{"n_layer": 9, "d_model": 640, "n_head": 10, "n_kv_head": 10, "head_dim": 64, "d_mlp": 1728, "vocab_size": 43838, "activation": "geglu", "norm": "rmsnorm", "norm_place": "pre", "norm_eps": 1e-05, "positions": "rope", "rope_base": 10000.0, "rope_fraction": 1.0, "qk_norm": false, "attn_scale": 0.125, "bias": "none", "tie_embeddings": true, "parallel_block": false, "init": "normal", "init_std_qkv": 0.0188, "init_std_o": 0.00443, "init_std_up": 0.0188, "init_std_down": 0.0027, "optimizer": "adamw", "lr": 0.000672, "beta1": 0.95, "beta2": 0.95, "weight_decay": 0.17, "lr_head": 0.00516, "grad_clip": 2.0, "warmup_steps": 509, "schedule": "wsd", "decay_fraction": 0.266, "decay_shape": "linear", "final_lr_fraction": 0.0, "batch_tokens": 131072, "seq_len": 1024, "doc_mask": true, "train_tokens": 943600000, "steps": 7200, "dataset": "wikipedia_en"}
MLP neurons of a small language model. Each row is named by its layer, matrix (gate and up: input weights) and neuron, and shows model dimensions 256-511. Each number is 500 + 25 x the weight over its row's rms, rounded and kept within 0 to 999. Numbers have three digits each. A neuron's up and down rows have the sign that makes its largest values positive.
After each neuron's rows, "fires on" lists the tokens most often at its 100 highest values on Wikipedia text that the model never trained on. A number after a token or word is its count.

L6.gate603:513527486493493522485511511519456459487511477511478488495460525456454519532485511494495496481511516525508508488489462457504564483502500483508521501495581485481496471455493489474524492495541501483504507467473506469480476503466474467444480499494542492488506502513520487493490488489540493459491527486482476513485525496536498522496536512475480484508483486443519494561483499504522516539489479451489519494494512464539470450495469500500527472467524498508501501488539520491486548491465523514496485531516477490526526543501501508450520502500500548526501511491464494504521481496458478517494489476578487525481487518479532481501460453488506495479553522483496550537492530522471480509491512549520499485495517463503522534534505545529527474515524508526475504490530489466504500534516534
L6.up603:498499489513534496481469543476428472486500478482452491553480486474488543499519512515503493523548527508523500479546495491516483558505551469486540540504564483525481457453507503481519481465542535487487495530476513525498474501470496464408469487513523535505504505520473503500460505519494460498515483504479524546497507514501494487489545529509536534514522498500505502485497471519493467505518541491488505449503496473514479492493505490511472526501500488512506547506561516480494511490490507531520489509531451493512499509481505525485522463472485498501493499519444478501509483452453464498506489453540486489460484511504557489559493493533484470493558543464479516527490516492462512508508533535527523504493505468497517522527515506521490504481498493497526439470529528485506491531514514
fires on: " October" 11, " August" 9, " January" 9, " September" 8, " February" 7, " November" 6

L6.gate1624:526500520493471464471562433475486497519475464454481475474521536516503510533512526467499512518530528501499502496515530489480478498478537506484501531490483520520471525477497500523466505520515491488506497521482487502528479536455517528540456517495474505550485520531495498464481481512450493530511534482547508493522532452502474489468511488529522519559490481507542503496493459524506496494508482507528508514553488520536483500480546493481488533539550515483509515499483484538510485496534469511484508546497504501482482488482466532520478527512480487490537506521519558517519429500505515475553505469504447459482520508449458481521510531465534521513501467466442510506503508507508500483555493488525573533499526540520545501440503509505515513465481496436524486516522488500514502547464515
L6.up1624:526526504472479497500548440523470477499445515492539438494534496506504512502495483503485548483549516509504513485514526475512499477477502519491484510495487527483483506462502516514505511529501549506510478480475510466549529521463500500540502480506487498545513509531516507535516477497521524494503534496490510527454486516503506511543485538502484460544509509485549474549434467485493481471509483499494516503443449537520498515499498469509474505568513535538551465476500492488479470525485510465531529503529537502496478490492508498544488509488508525528494559524487516507505500518501508510488511488512496489506546511524506497516505517461459467501507509518488489490486502545486481474488502536521509540532529509495526489431499498478500520517490449460495476482546442483492492603517534
fires on: " BBC" 18, " on" 14, " NBC" 13, " ABC" 10

L2.gate107:521522538518516498538489507490516501480470479500531475496456455527515516515466478431511479511495496511528511562505504487529478504462512503529493499534483452527478455490459476481519534479493439507450500534496492494527498504518506483512468516498551435474531537535511519523502450508485484495510476479506549508527497510522511476458491510503506492493482501505489546496531467493457468561509525465509514491461476532514459507515506525485480500481481509475501510512466519486488482479524473505489460481479557466464553523485544499479505487511530516515501484521478523508497467497481520524489499506518467506508489524495542494513480517530505512466482492524558481508476493473520526484478519472524487458461500517500518523458474485523451494529496505556501503474533490519525485479479479
L2.up107:517486511510484484503523512477513495492470477540522533500481476489479491457503513514449481502516486482469516516493505468493499509521514527510510558506507509496491484482489483499499500518485541469479502490513537510516484458507521494548504505468508479480497536492501528508491495474505524526549495468483515459529512518480528503496478522505491488509489530510536510502521537517490453448524490474490502527447529514509544499521521490514514531415538523472511473530469554518486458493480459524509525501492485514532546517452516495516523448484558492511542456479489528476517515520498549495529498514454464478518536463489480516494513511554504474481531463509484483484451491538471475505498487502523431479427541549486497484500538537508487467506552484492502550478492480480516482481500505
fires on: " 5" 38, " 4" 35, " 6" 11, " 10" 6, " 9" 4

L6.gate1360:531576504444476511486517510521466531488522456503485473506539504456499512503463470467542503469472460527515489505483502457520483503515485516519510496486495488461529476455467466509551488459510528478524505464526482515555478490509509495533492521504474514521543542525491487504494463479498455507453536460516468452475501506483515504506527457520520472512520524495499489529494494524509477523509473483507516468511499450515509512514516504512514502529506506542500511496482539521486499492503519500474510504523542530477477552465524502479512483494494508522497510488491495500517499534510477511487485496530497487492502467492526482483457473502484490512500465505464541521509504483487501523473496495523534492512504512521564506510518516486554491556511465461471510475530489504511499507528485
L6.up1360:516529493477488500491486513516469538518532478463496493493507476505472516498507499468505497505542488516491517532502508524493482561489555534509475516506535499498501478491511514497505481501497486546520529514513535473507487494524517496497433498505494518546475484493478529509496492508467486456501487471468509491494515473508505506490458490482523514547493515491498531541518485547457487486511481534500505456465514467497489508521507500519505463512539504507508513516526519517421460474484486482466484448475502499493513490453483519495485499480490470523528514510486487526495474516504511534537492516515525513522527444483520492544506486504499496527447495484525483444498536508472485469485497476506550510470497486496520498540522512519518495522553500459501508474531478491490535497510482
fires on: " in" 24, " since" 11, " January" 6, " as" 5, " from" 4

L2.gate605:535512493467506475498535500560511497489470505487477554535480475543507518527494535488505464505481482524536496522477517440525484521478477547466547485491518496470460505529502468528480535525483511495493458495513459481475461488519502497512542501454524473496495514462506519519515491478540480510513447508470511493509508505488477495490528540498501472489479455496481559497525490502499511512514514445503498501503501506525509508463516508482522508480509534513526503526444582453499490461501484473521484529489461492511504488474471500523451451531493514496526499532520479499483491524523509526505517475483456495495486565498486491501471501513477484550504507500497507479439524539478516458463526485482510512489560483479427491516508462494458467542526480500487522543494471468535519478492487
L2.up605:529474467518505496464496551483512524530477442524500492481480457503509451527515523541450523495509483516519514483493528482460526501512491531468502481447499496493514483576466517530445521511480525485462488479505498498524457515543471524477495483518512501482523474481510482536505484539494436512512482488523520508538505479492508517508494528517547497500498496494471507480546521491502533516543475500524451521528487467507497570448533510477482508488555553500517506502503515483528488490533534517576509490484514473500468504509498491515490490496516548474505478501520511531497500564469495539540503498489502510499474510482490464505463483476507514482522509490460481491437534531488514512487476447529502493506551494531503529511504477511503491472467518507518524509518514508523489440519471
fires on: "-" 91

L6.gate543:505500500456466471495492482491539499483538482468514491476518484518494451563520505476466475502526477522519524495516485526496510523532483511459497513511514466510501503491505516499500514460496526487456507484471480464496509484513510466481516486472480489515533504500473518547546477491482497515457489448500466500500530465510510501498509516529473465498506465518522514514444484495509501513493476442516501500486502561484510515486494493495534475499496550507511483523489514502504468487481549559493441496509478502470526495548505516490466518535461465525455525492542491493470499510458537523486516503504519540460495542447548458506499496467461481494481468496496484464532538496460509518543460476483548516516500537473543526515532513498439522513518536512523462548478499482500528526453513
L6.up543:497510522539511483456472502531485511496511469506484505505499448476480505523489492485526562485523440459482473511520558511494508467476490462520514516506505476519528478462464487492502523552484505501501504523509554499493482508495511500519503507520517506456504481495498519477472505485497448512477539496499495488527518521486517490472477513478517487486484504506486504574489539492443503475494494547509505474517547537505513526511498565539457492488541477505495525501528502474521471533497481481554485468488492508509502479538493486515504511521485450553521485474495506491510454499522520529510499469491467488514500442511511517530513476537496476527507510476565502505551508474504536535469459526482502536493507460495563453511454507533519445505491527484503523522474482499445515492474519
fires on: " to" 97

L2.gate1272:507495508475510450515491513531497522490493508456494506533518500517500488490490524546561520500531516496498491480496484526511440474495496552492494474553496496518458536516502481488443512528494550489541493497523529538499472500437546486480563510514474522496519532532493497510499521490461529520481475475442513483492491459498531512510529480536520493515509502479548481484503498533563488454526537546514474510498487493511438497463478492527459521493503511530509534497485508460495505510521480515497514490485470501469501501545518511467504506485538463493478511528493513486483517517486503515510511504502514488515434536529539510479506506513509449490525489507489568527465485502477521477494544546488499489472514547501518537514493461495491504498535503496460491493488479491490526485539478
L2.up1272:486502522485503507517501510478475499502515500491489521547489499548479490487513488533535536500493493470481465465458502500497477470514484544494473492528504476479476496485499518490486535483531510486491433482481510472486453451485515510497561502498485509491535516527510478478468506490446531484491470513461517504496490492480502523498528490515494531502500499473509476502479481526479480475487503515504481513532528533469465544483519505528487559473530511525454503541478490463522536531545468474512446484475497458495535487521503474467487476476491467488487528516518502514502513488510570536524556501511493454481458520499496512513513490511497539495514480512515542536482515532474505524474484479487474484465547520506497518505485460495477479491529514516505459460525514486490502462548480
fires on: "eg" 15, "utt" 14, " Ann" 9, "ug" 9, "app" 7, "ann" 7

L2.gate711:481489456479470505498504509533523463477507493490469487497511484479517475494516525539443531477513486475476495515508476505520493484513488500472512494491489473454469480539479481542475502513500505513463474480488518485507508509524462500480542527540489488474509491498486452518504519529468485504529501505474484478547500498530548507510524512516537504485503496512507482509513492493482515502478501495486516533486467530500489509495540555482466519531481541493442517511487476474490468501475541479488487482479530482534487507556495504548477474472504483495537472595485435507460477465525516502531489521492535501521514479486465530525496502532440498507487533485477506487484525522452500535475494545486506459513507517474503466497542565521470484494490492502516518527446533486507472471512514
L2.up711:500534522446494508525507532495503443491525482554493471484480532500513523508525496515500512478510493513498496493486482496492498500520510544501513486501487516482510493462479500522524503488507545484408465492504487498524524542488518489533516467533471489539461494483536517541525469494508542502498527485459513476503489519519495489506493468482512512504498492535482506506508481477488541508487510488510465514480465524514463489502545492485524483536451493490526496502529500485482505473497476516483503502502494474501509504484500505489534534467509512517495484500510509504501543493495496498508514493488456456517507497435480513473510538501453505516503459512509544481511458459515534504530525503480461511532507464518529500463500457466516516437500484463475493474509531528530472481480514
fires on: " did" 30, " began" 23, " started" 10, " managed" 7, " Democratic" 6, " tried" 4

L2.gate1498:499540483485489474519506504495439526471505486500473501499503479492493531482483497505488496500516507514470455488502466503520490524500503498496491459480506497567475477499517477483492491457461492491490512448564482532478491507492474531522535470495526494458444510494479500502531504476516512466530516435475467539482521505516500477480508475513490500490457484500503517485498541503533491481545427490484513500498534517508522491515480519484463507532530494522488532493452504476521536482479492493493516493493514451472501447516522463495535480506520506536528509509513532477520483493535474503495526503494487478496509497475545503473454481518526506519545467528524457479498497520493524487512502494503471507547491459486531507517482502533551475525521481477487502486463499464483521480516522
L2.up1498:483511447486488474516485512462476531517529486460469518522501507481489529489489483510467526524526499450477439493524460493492497508475491468515481446537491497520497444491476514484465488466471470530506495483532511513474476482477487493532522489487509517499471474448495491502508471484483487497523497480516468565461525484474489479494472492518525488494461521524515491478509533493522479507515454503486523504517545514455517494532528507505464523521495537533480481449456469484515527507509517473497536474469537458454486464454476476479501465458482467525543495522501469521478520516527486529483551502510506448475498499505492490480441456542511516538499505508516469467505497487519487509503507503492482514525499478505521502451470487529563479521506506540522493505517499485494495471485477
fires on: "ch" 19, " ch" 13, "ich" 12, "och" 9, "-ch" 9, " (K" 8

L2.gate757:482499496501513498496541438458494484500543481508497499567501477488497484554495476480500497525499463532537542487511449464525509540525486448470543510492532468514499486488492495521521508517472491511536493451473468504494518490530509502504484494536466507471503509520532474539502548512535532483499492506486505526499476517500478520507510492488493498512499482521490509535493470490494497512534468471544540498472517526518494470452496463448503444500503457469501482520517501479495475489492499519511497514541489481500524507500487505516469475518488479495511530535556555499567494508480496504514538481490516462489514513516527506557498490511489474498495493481510467554547458539499462514470471474453503546494466470447509521552472469488518466434480505506483495525508467474505534531508536
L2.up757:445511503509503524529505448497483444536507511517506491495530465509475497502520523518544507505579450499503487486490482492495496525515481496485486487505524516513504449461509483506493496521457485498509465504490499444482512486498542537508477495506525549524473486461521474518523551469496511507491503513526516543480482533552516520491527496451494488489484476516542508513504473491484480465513481461501525510518530556510528441473527478460522496482495505462500467509519505483485465479487506519516515482473481511478503499492501551523498458500501452519482509482495508529534501478519504499523542484460526450497517517512477503490501513504461505549513507473540498528504500519494437531497502496488473555484507490467507496554515451506503480498522526503518514477551492480492480525481520
fires on: " which" 41, " eventually" 14, " 8" 13, " total" 9, " estimated" 5

L6.gate1204:500513498536514496481494519476479493487493500506496530467515508530537498484499491504557497480501533496490494501479534514505482496506513481489502491461512477482482494532515502535552490514492516501517530491552510533514555475547500492520544522505500502513496473509501520477468458442475500517509456520508493494491532508428505512469507530524519554493493543504482495508477472487494475555509507543514496492453496480483508496539466474502498494519448498460500484473536522458503465494515463467466506543518466505501512484485553520553492501525490499499455459465521518499486497524505501529465539499531456484500516532519517509487473477518501526479477499549466558465487500469489494454501473537498455535534542469514489452527525526465473515498516484507469487473467520505514522476501545
L6.up1204:530504506517492477489507477521487517517517503497492520485516491504508505482527461517522530540500471492536470538498536528501474499482483474503517506484556492529470429523523492480470504530495504476499503558526518452487507517506529526535468518559471543554531496500511494482468475529491494515494520496483554506458506436496502537464470477498494515492464504527541534503462546497543492502502505470461458513517512457521491518487456461502489480500515510448527515500555540512532499497481498505523494496531477514472496486527506480509487532525531527490491470455503492506565495473474443479471556468494498547525525490501498476532486492499522497465475488498503539456499550465452495465486509550484519516524522476475547508537526499494484466470477471465504559515514495477527497523505539
fires on: "\n" 46, ":" 29

L6.gate852:503506525453488492495518503530479442457484497519467503490519473509566480497529502477484476470535448513494475502513514565489506547511469452483474510517491496509517482523509510525499490495522497530515539513519487498526498483502485529509479477513496489444513490518511442508501460489490499456472461488468411527533459453510496480484477486480514511549472507529482495486518477509489533538490509528533554546451485553504497511517521480508496447515520504493483509444492439509482508513529541534472561457491506486525535474542478510524527458501503538506456490481485496490520524503470491497516488506501498500483538467508489499533484519549507522514473502500496491552504468489472512512510493518528538515525509535470482455501486465540465521521479503512492491481499510503451538490501533
L6.up852:492535570517522487516464452523512499478468486473517472507510475538517464531452490498469512500457483514520475477483527473497523479505520455453497486510463514477480493488490467527495517507506493534486505493499513499485503530500483521520494491493504472464519506488467505464520511511501479462484520521521486496461522512444527514479504532505502473465515469530496531449521487498490518518489508485551504537510450489489535489495468501501487496481475476553503450528527531496486507488484495523494514501514509473504470514493518489479534472481517521477540529479497485497522486482500525508509556500496534472507494524519507467521471505512465505503483503430511510497507484504520497460497493495471504552487488497527527512496514468501474489504485456504491532533485509439482476489504512
fires on: "==" 73, " have" 6, " later" 5, " has" 4

L6.gate252:451546505490501441481489453530446530487493458550501466499529492496476504495465470504487509534513489520508523479477512488516503500500542461491480528503473510557524500500478466531527513519511548487487494486461495480534494521468508482484491508510535466541496489515456496513508516491523505507466526480520499494504478472505513496499477481492513507537476518510566511547474523507492498513509486491476542495485492495469495496546445472517475515523499522533542514499485518455485494505471511560486508520524491473488494522529465529542523504522485499490500496511514512484500487495517479482534461487503468522502509488488505522522451501474517520433499505491460453487513479489495508489492499509452519500518552531494514501484499488489470510534497479455474491501492459482474555471494524
L6.up252:455551508513470508499502501527481526500509484494486480476510482492461505435452495511482514495504472517546513496458549470516487515500502475487498532532488523605505522482486483518479484501501552507495483481492448465545519494448489518526479493546470488483483514515492493488491481472468495523498532511502494551501467463519516522476459469501526508536489513522519502522471487491460475464536468493472508495462479487480468494547472473518499501525506500511501520480530530449503458527491525572483527523534508461493494500492468472552498548529499525526497537512532521474488512497511498468502494529506500505471536506519485460538497482489495533454510518522475496515516466548488493455521482529527506499526522547510499506505514492511494489512533508461497492494498556468472564458501541
fires on: " |" 52, " for" 18, " the" 6, " with" 5

L6.gate1070:550508512456521506514532451499462496493514501466463512489486474499561511519493524499533498485495521517524499514519520492518513520514516510469505524516521473468493447482531473481507474520471439522481509485534495514491487477484530482516544533488489466514564529500494478534504477531524518506486454479502518517520453502500481488503530526515475541547455528495494516487464502495516496509547451550509457500533523488536502540425485484502475458502505516468491504485516481496503492449490483510503587511461467468465500455525484456500469534531507446537555473519514552500489453516499510510458550472505513484509534516480497525502480512527461528499495467475482509532452514502492493495444484485471525512518522474456497510493522482475521521482485553551497551507508503438538519482520515
L6.up1070:529531453499485467467436542526489559491516513497509460501513472483478531534518485480503497521530523527523526533508513499493457510481528486507520498503481508529493535558482453515450528469498487502492482488575484479528541502524526468454518470489526487468513542503494476478507517524508517491487499484503489521489514500508509544497497504497490518525461503476514507464488478528484486482543484478531528526510481518507503489525506531531456486533532498516460467431494498482527478488481514492525524494515487492516507473477473508494472509567508548474494455492509517527512493476464499491483549510485536509516538533500497480499475513508484488441472500499471506551497528506487508519491505500553512485535494503505524522507499497535508496503497496517532532511542507495455510523514563
fires on: "-" 84

L6.gate875:478551479464500501520499495468514477477496539534487485451516505539478517474485502479513505514464465483538461507500530543536508499513494512494491479564497490542509506527504515499505508505469472538519519475487503511513466486477480540508490503462470480505477479478482486486503538497486494501521523472503505486494500496478504492490519521499551491503495520481542477517471494478487486501499481490503512513502496444484463447501508442523478473479547482487514530489436483437505490514529507521499513512530496523488516463524480523520537491490508481515510509484472498495535477505513474503484532471501506484535494512481484535491473481496507488524492460552501457510519495511518512480496481470488522532459508540521534491497516482492523489532508462474440490511435493450516496507508522
L6.up875:487464479463502485512492496462522483489492519511500472476507497535513514429501509545454484552488494464483471534508483505508507496515511537501525544505489486491491498493495497490500509505503540492525485469530478466508508496527497460518477556495505464499503512464455530507506471518457521492549466496507501515541508492479539478517478475499478479483487471545488509478523466526515480486549507492503452511453505490496486497531527503546522518500534495513488513468502507497520485475470531534481506479520523525460520455526522518487538541475493532479468543492513473479482509534479517463467545486478511517426475527524524453490512449531493553508522491525490533512512509434504526525487519467493458444488495541529491528511502514541433520524521509483481497513514498488477521480491456
fires on: " |" 53, " a" 6, " her" 5, " his" 5, " for" 4, "|" 4

L6.gate1561:471488513499521544502497515492503462526511524478529455511526487523447514492494528505503499455501515525500486503494463498500439493484494508508465535492522511506484542464489470468461480494493466455464496508486516491488463494532511509454540520484475502497481535472506507568547440505534450492525488526473476482516454540510514510505506485467452483494518505469439468478505476531454481525517470504504517480412495510477457452495438459537502490533515511498481544520522503466476551470500483489491509495479477521544475532469535550470504505477518501560465503502494462511491507522491531516492518478517497532455478521502515483449431466494500526538520515472485469494516488526507485508484508518509511521519465484506533522516530496463483481536531485499513517442556513554506503500538528
L6.up1561:519540448444522493527465508507485463493533495518498505512528511505475489495491497518512525514508513556530481535491448489522504507499470503536504491476447504512525510508509458484471515522460510488484497432495483501479460495501473496499482519523508479485447484508467528518517490527437520464515462484459497457508493500530506463496519496491454511509451517523511517484550502530503487511532479527498511483518474477437480473483464488541478508506511474499506527525494519486516532467482504511540509482512516521511477519494489499476531446491513494484513511495484528486481504534512521491487495477539484544483480470485540477534450516490520481502540496468493517510499488487560476541506507541483549513505476530489521492481485515519510433535529479489461506487509509505433499519494563
fires on: " November" 15, " on" 12, " September" 11, " June" 8, " April" 6

L2.gate621:506461520491501458471498501523473522532475514485460515491487485518498492501514531498511482495481528509517497522508527461495519498491462517482527486543491530508492476523525484503466557543471483483488447529501499526491520505498503494524493464454517489506529502493522536521508498461558509521446440550478525469529465533517465513495540463468516517477453506523512532489497547543510462516510516457532487460504508527546502537444488498512505495471521528503493489465505551459490517471501480474491474473509462487512526500487480517475481478560512511487521483493523483520494513511516507518505490503526530536491515535467530468467488502480438468538515498477503525473476500518511492444433546494466486480493519504518510470507476512492505501494504520516517531470454485508532527498466478
L2.up621:470467486524517497543519477515521514519489436501524493473447510509517492512498519535486540479496490511496518467485520465500468549533506554477519515435485492459498548535472496549480526479500497507468496500512513523535476529543493456440507461489479498517545504488507479523497507505502495507503488493514500500505493514522492506503520534477510460518523549433497508467544484499510527522518510494499460520517512490497444577509498503511467513545524521480489470509462532503500527489511511495516494501478506482490490508501502445494457467478503515439499514507508496512517522521480496501533525484488494495505496520475499455484437515487531500459507456483511473499504529533480516474468488475432512483517520524509514515501513532472508569497496508497541513473571493530512519453480492
fires on: "-" 92

L6.gate900:527510481443488524533538511515492468517506501519524490492543473526490459500447533501469514447481476521496506494478491502507554480505520492484503514513449533470505489459536506533509490527463498510512504537480488494523488479467474528502481451505494510524528545490516497485566466466499524502508476508532491505494528456506491531480493508538511504497450537496488500523516464526467512475502507458513511458490513492530482478494476502532509491482561523438500485527494484515518521501485500503504545453514505535496487506522506488461475507505492504525522460520504508510500529479469498512508478520496478528471555497506544502498498531497510488499466469518525504501497543468461521485477516505517493537509526535505494474514476473466493505546450486522507547474490484469477476518497528
L6.up900:533457529497475505454511468515509496504498502510526472527490529481507456487500538511516461502546514547498503493487498469497485522520515459497531456502482504538491474516516476475500520517548464510485510545496482467539447468502479483457470509509521520467489473516481519487480502487495527485465530465481509519461525511479522556534485523495558460507484523500492526500462471502502499485497534480581567526481483495462486489529482511538508531522491502518499480463529488488511449523516507520491495464488496495519470542488489509478511478449477475532500503501488490482466506482505520522476533521499496474425534485531511497490533569504460445536477535479509541530513529506509532481467509511489535526511473496499516486482458489559498482450517508494490484532524481481491506534480510
fires on: " had" 63, " has" 23, " have" 7, " made" 4

L6.gate100:461470502487545478494477479514482476503468490498478536492497536506484500511492519493507500504524465558536510490481477500495473509486510486488516508484491512560499552496495535501490512504496454490518487469505536500490481517589510518565460511506496502536487524507486478448512529499512499511470523498474518492509455518465513505496520543488467479509481483539491507529508523526519514538527531491457528507471533491523444477505513472519470538481495463495486559483535493476464446474517504500554513483504488503555503534519538509501536495519536485526487533483525476497498508513529457502467546471450532496509517464467512574517467484537476496488506539507513525476533471460478484542509474507479465511532532461482501488551553507528475471504484490470462484513508503511475526525503512
L6.up100:542548478470500492496532447509535477510526521469501474510460467511516447487466500511502472531476511520517552499517486528489482460537487501509532497521514521495484528506479527501502501557464474531473498465560544495520494485499489544548542474493520516526541507473488468499453537489522524509533521483556481532445467531538493535490542495498493501495508514494492510456542493482505481511495459494483479484512487480496541522503509541468534487524508534484489498506519461505536566475516479474474518464498486503483545491533493497518530508485520467496507493534489472494510492473537508504534470515483481495507543503507527523476532491487523467464490475518470530512486477484529530479540511484531483501452487488533516562486525503485499472452544493534495496512496539478519502509528484
fires on: " Y" 42, " J" 21, " R" 17, "j" 5, " G" 5

L6.gate219:481530500503531475506496516441494509495475478521450491479511540512527490504506476522492524513475503484485495507432501459503507534503496502505520490460491461451508513516519523554524497526494469481537536497503481543483524518469491501521515531456474502517538527519515520487500475500523484508544532505523534477540537529473439479522515535489493530515512530526496511529495457490539530522521518461506507512497494505549491469457500476502492485479495462514510494440512478491498475439476487510507486515525491479487462440504536513520522439515498486487515496519532508496471513500516495504521479480456478473538479487525533540518442499500502552494504514485510501487475535458497470477484521482524511515512487515481453450530519513502460529536477463467508468462475539458503475521552528
L6.up219:449429498515503527518505533461462460517483503477490492529475492497530497495479484498515487495476446475481505502502533532470484537503507492493499534523498502452464493520521512501515504508482483523485526519452518502500495539467502517526509450517513558545504499466502498476520481493510464476511544507482529461538541509458512475502497509491487534501489532484461548511510520471530477421511549501508528503478518506530468516487532490498474514525508535511490484479486457524466483491501483562514495438513493484512539467496532524497543461502508497541474526502534490518522551479512474470510527526497532471501457551545551524502506497506458524531492500480520504468505467496486487484500543506561505501479539483545489490476509500507479502523507506492502511494540540481503515502529553
fires on: " a" 39, " one" 14, "A" 11, " 1" 11, " A" 10, " \"A" 7

L6.gate496:493527512479505517492506499527499514473460533501474445495517490525473509510474523471498471536530520528532491538517488527518522524486507519479517566514513502567529530469483518521512555512515489490541574518490518458531499521505454474440495520520506466498469527487468483529516481497515511476504543515518480495476503459511509493466474521524496495544439537494515508558514483480504550492506543456511547479505484500543479508480496530549491455461547498471492447517477501495515477494504505460507523473533484499484497494484500502497504523505509515503470442500512484527527536490493501440439524510520491502521509462482521469497500524502511491503536513506489511519483509500535470475525512505559497460475503508448516523491508477517481504505475481488470526505477466471535474536496538
L6.up496:522512485525537497479520497529449508515529486560500505447487501468512516511513502504480486503528513505486494510498519499497536493512483514493467469467501483511539459491473472505489520455484515462474453487460461476530478518491492467480499463531513472531468507464512520545528476524550501478497488495498497488499442501498501510501489448492484572456493470518504436544538490501503462470478508508534460528519489519464492512491516533486532520487513483531489493473450493539500502571495513471495469480499481525507501484465494499477535499502509476502488481498477509514440484460472512497490520558481562486478474520494504515508459506477526492497532517469497472491493534507488467508512502498472509502532492502497501533446503512507459472480472515476461514474537498521490508507526518
fires on: " his" 27, " its" 15, " debut" 8, " on" 7, " of" 6, " attention" 5

L6.gate1064:544501486467550465511497509509505501496482546496521547523451487453513459514511479487490491482493534503531472540503502498524531511493537511515509496498481490474534520507521488519532525503513530462520528518538522497510513449507516478464506515491472504497503478491501496486531497483471482490535491549471510477447560469499503493508490490516513509547518513482522502473467497489519503492428491528540503466520500468490530486479484529496498473492535492502497515497505511491488485488492531433463499504492490504478499470506497540505480518518458526521486461484530494513472508492479496499537538481511524529536506490524500493488510511503503516484480488526485527464495519533491487482488520490494504489522506515497500476523537491510514558529489529524482501495510513508516501507486493
L6.up1064:485502549482476515501472547513514522520505485530466464460480463483474512515474532517501450544526527473478488513548515530487469516476510494494474481436478504504502494510481509441503537543540486545506501565512551536496498509477462525518474516489533530550489485526482489478532512497465531484504524509516450483475533518477462512504475501495502550502499510538505472517490511540507502493482500518466509515510505510508522522558499517554508502531549531489522474481511501527507483461470524489501511482561531510479488446467483495536480498551544512474547511462508501505472524481458476491493476500505473476496483521473530529499472478481555505478492480534473498513508498466478515509524524505477487536526515453533509504526524508523529558527498515492513496525486435493539519484525482
fires on: "\n" 62, " Ref." 5, " Notes" 4

L6.gate1377:488479517494507513519492490465511535517499506476496520523487501527527484498496490521465513483506533467499510479447487523489549470551483478528498488503481513509486486510505515522512484490521480507522546526481484482522498465469537479494516517469476512519479549496509487490483508459490534542479540531522540527495541475509487502480524499484492510510498524580515474502485548444524504499554530535479487490451499514497513489510515510525492501454533535489496491500538515493510523524484475501515517479514484549491534522523521517488511504521574502493541489503567548499520539504502464530508505509484477512524496468538547480491486512516461503494483548511475521485474535461518527493523541476500487452486525444558497487528501508523463476538538522511478498478537452503494541520506478
L6.up1377:530507494481463505526515509529464512511484480473529446509509490465494495509483493533492566503548474503477507513496530499509523505500488480509483507526454537535505486496544503491498493488505506493464572528522532471480542533532524488538461503481498527487488497512482519489545453530523490465474490513443498533515525523508527561497500489475500521527473539538526500500479490489513470505530499481489489520503480473477506437491502513483428528488493499520464468501470481481509474532491487530476520471518501488518492496515501490532553509550509508489480505484482521503502505497500444501514520486468522456491511478506543512518505509475497523503491550495502516536511475530534508512495554502546512491480530545510542483500483483474477506514532458465493460463544493486506518534495562
fires on: " (E" 16, " a" 14, "A" 11, " \"A" 10

L6.gate1016:496553531490539524477500497477489492490482494508529473493504516502519524549558496498533507484512509520529477507517507492494538499487455498469486493532518495503527537522539486478559521520517503487477494485473457534511476479479430474456510503518490521573516532485489511512476487455500463506496507453533523539484523477532489489439518457522519490465521485468523494501511482514492478494511469538527488502515485506501504450508512481499475478505531482480503506506485488468498497468492550522428504536486488521511508538478481507524473465479523458489487535505498473507517468536504515521474508489516526489488486529490515533514464522513451479488550508472475501521477497486453523488454494533450515508510463441489505508500507500484522521536477502515500508501474490496498474542520532
L6.up1016:509507496479532491494452523504513542482470519493489530513455491494447535499475513418510494477499492510485490559470485524495451490506491518495498519524437461507489483474461517508496510503498535523484521520550538475448506515500519485470469522493508482512482518481460525478490468477480436504509495470487511467482507529507477467484520485507482492499519491463467524504498442492462497488474547478469488510549507529530489444538529512529501509437534515510512496497501489459503452524526519476522522478540474469524499509514533491523482481504512447491450501518474509501476415497467515484461493516466498511484520481431535468493525523487487501489487499517509497499489530497470543549503545466520489497507512464479502495514518471502465532501501455509510515520488457504533498505494487
fires on: " to" 12, " in" 11, " and" 8, " " 8, "p" 7, " League" 5

L2.gate261:540494508489510487479479483506498479479530486474446505508493476475547441513442529497539481472558485518498474527486475498513546537504495476469498475528508518523514482487496461532460489520463480526484524496497465545500452488454534542517531443552517484491468525495493444495536475484515498443486519500497519481486500516462530505523536460538531501507474489497523520497505537494521499492548481466493484531520507531506474510492512524464507469461467521507511473508471539467497518495482494519480490503488490507525496450508471535466487490498539481451502512499509498466525485496505549500560527489497513537477505531579505420498522551504492525502503500490493497491477465482512487536476478499533536493530520547449520515473500528538539511472552544514488560488493502474519503486557483
L2.up261:518486487507513501483471493495523511501500491463473498474491511510523487472481501501507472487488490491521502510455462503500509523471532502452470466525531537465526452472535471550460522475490502517467497503538498514510502510491507529513510474505507485491481479480477442452515525507523523429500588508488538493470508464508502474525524494501501479483500495527484517446469566498495498458500476507485518511481478535487478543513539497464489517490511539549498469488463516459495465508480460466520502479487469508473488493466512507459486472465498505473541512483446529478487499484508510487545542500506542518500507544497515499471510497537489526536511512472497518518453502480503541538494480513538466518520498508498514524462544477500475551526546544460490498501538477463554463484509475
fires on: "ch" 52, " Pl" 9, "Ch" 8, "-ch" 6, "br" 4, " pl" 4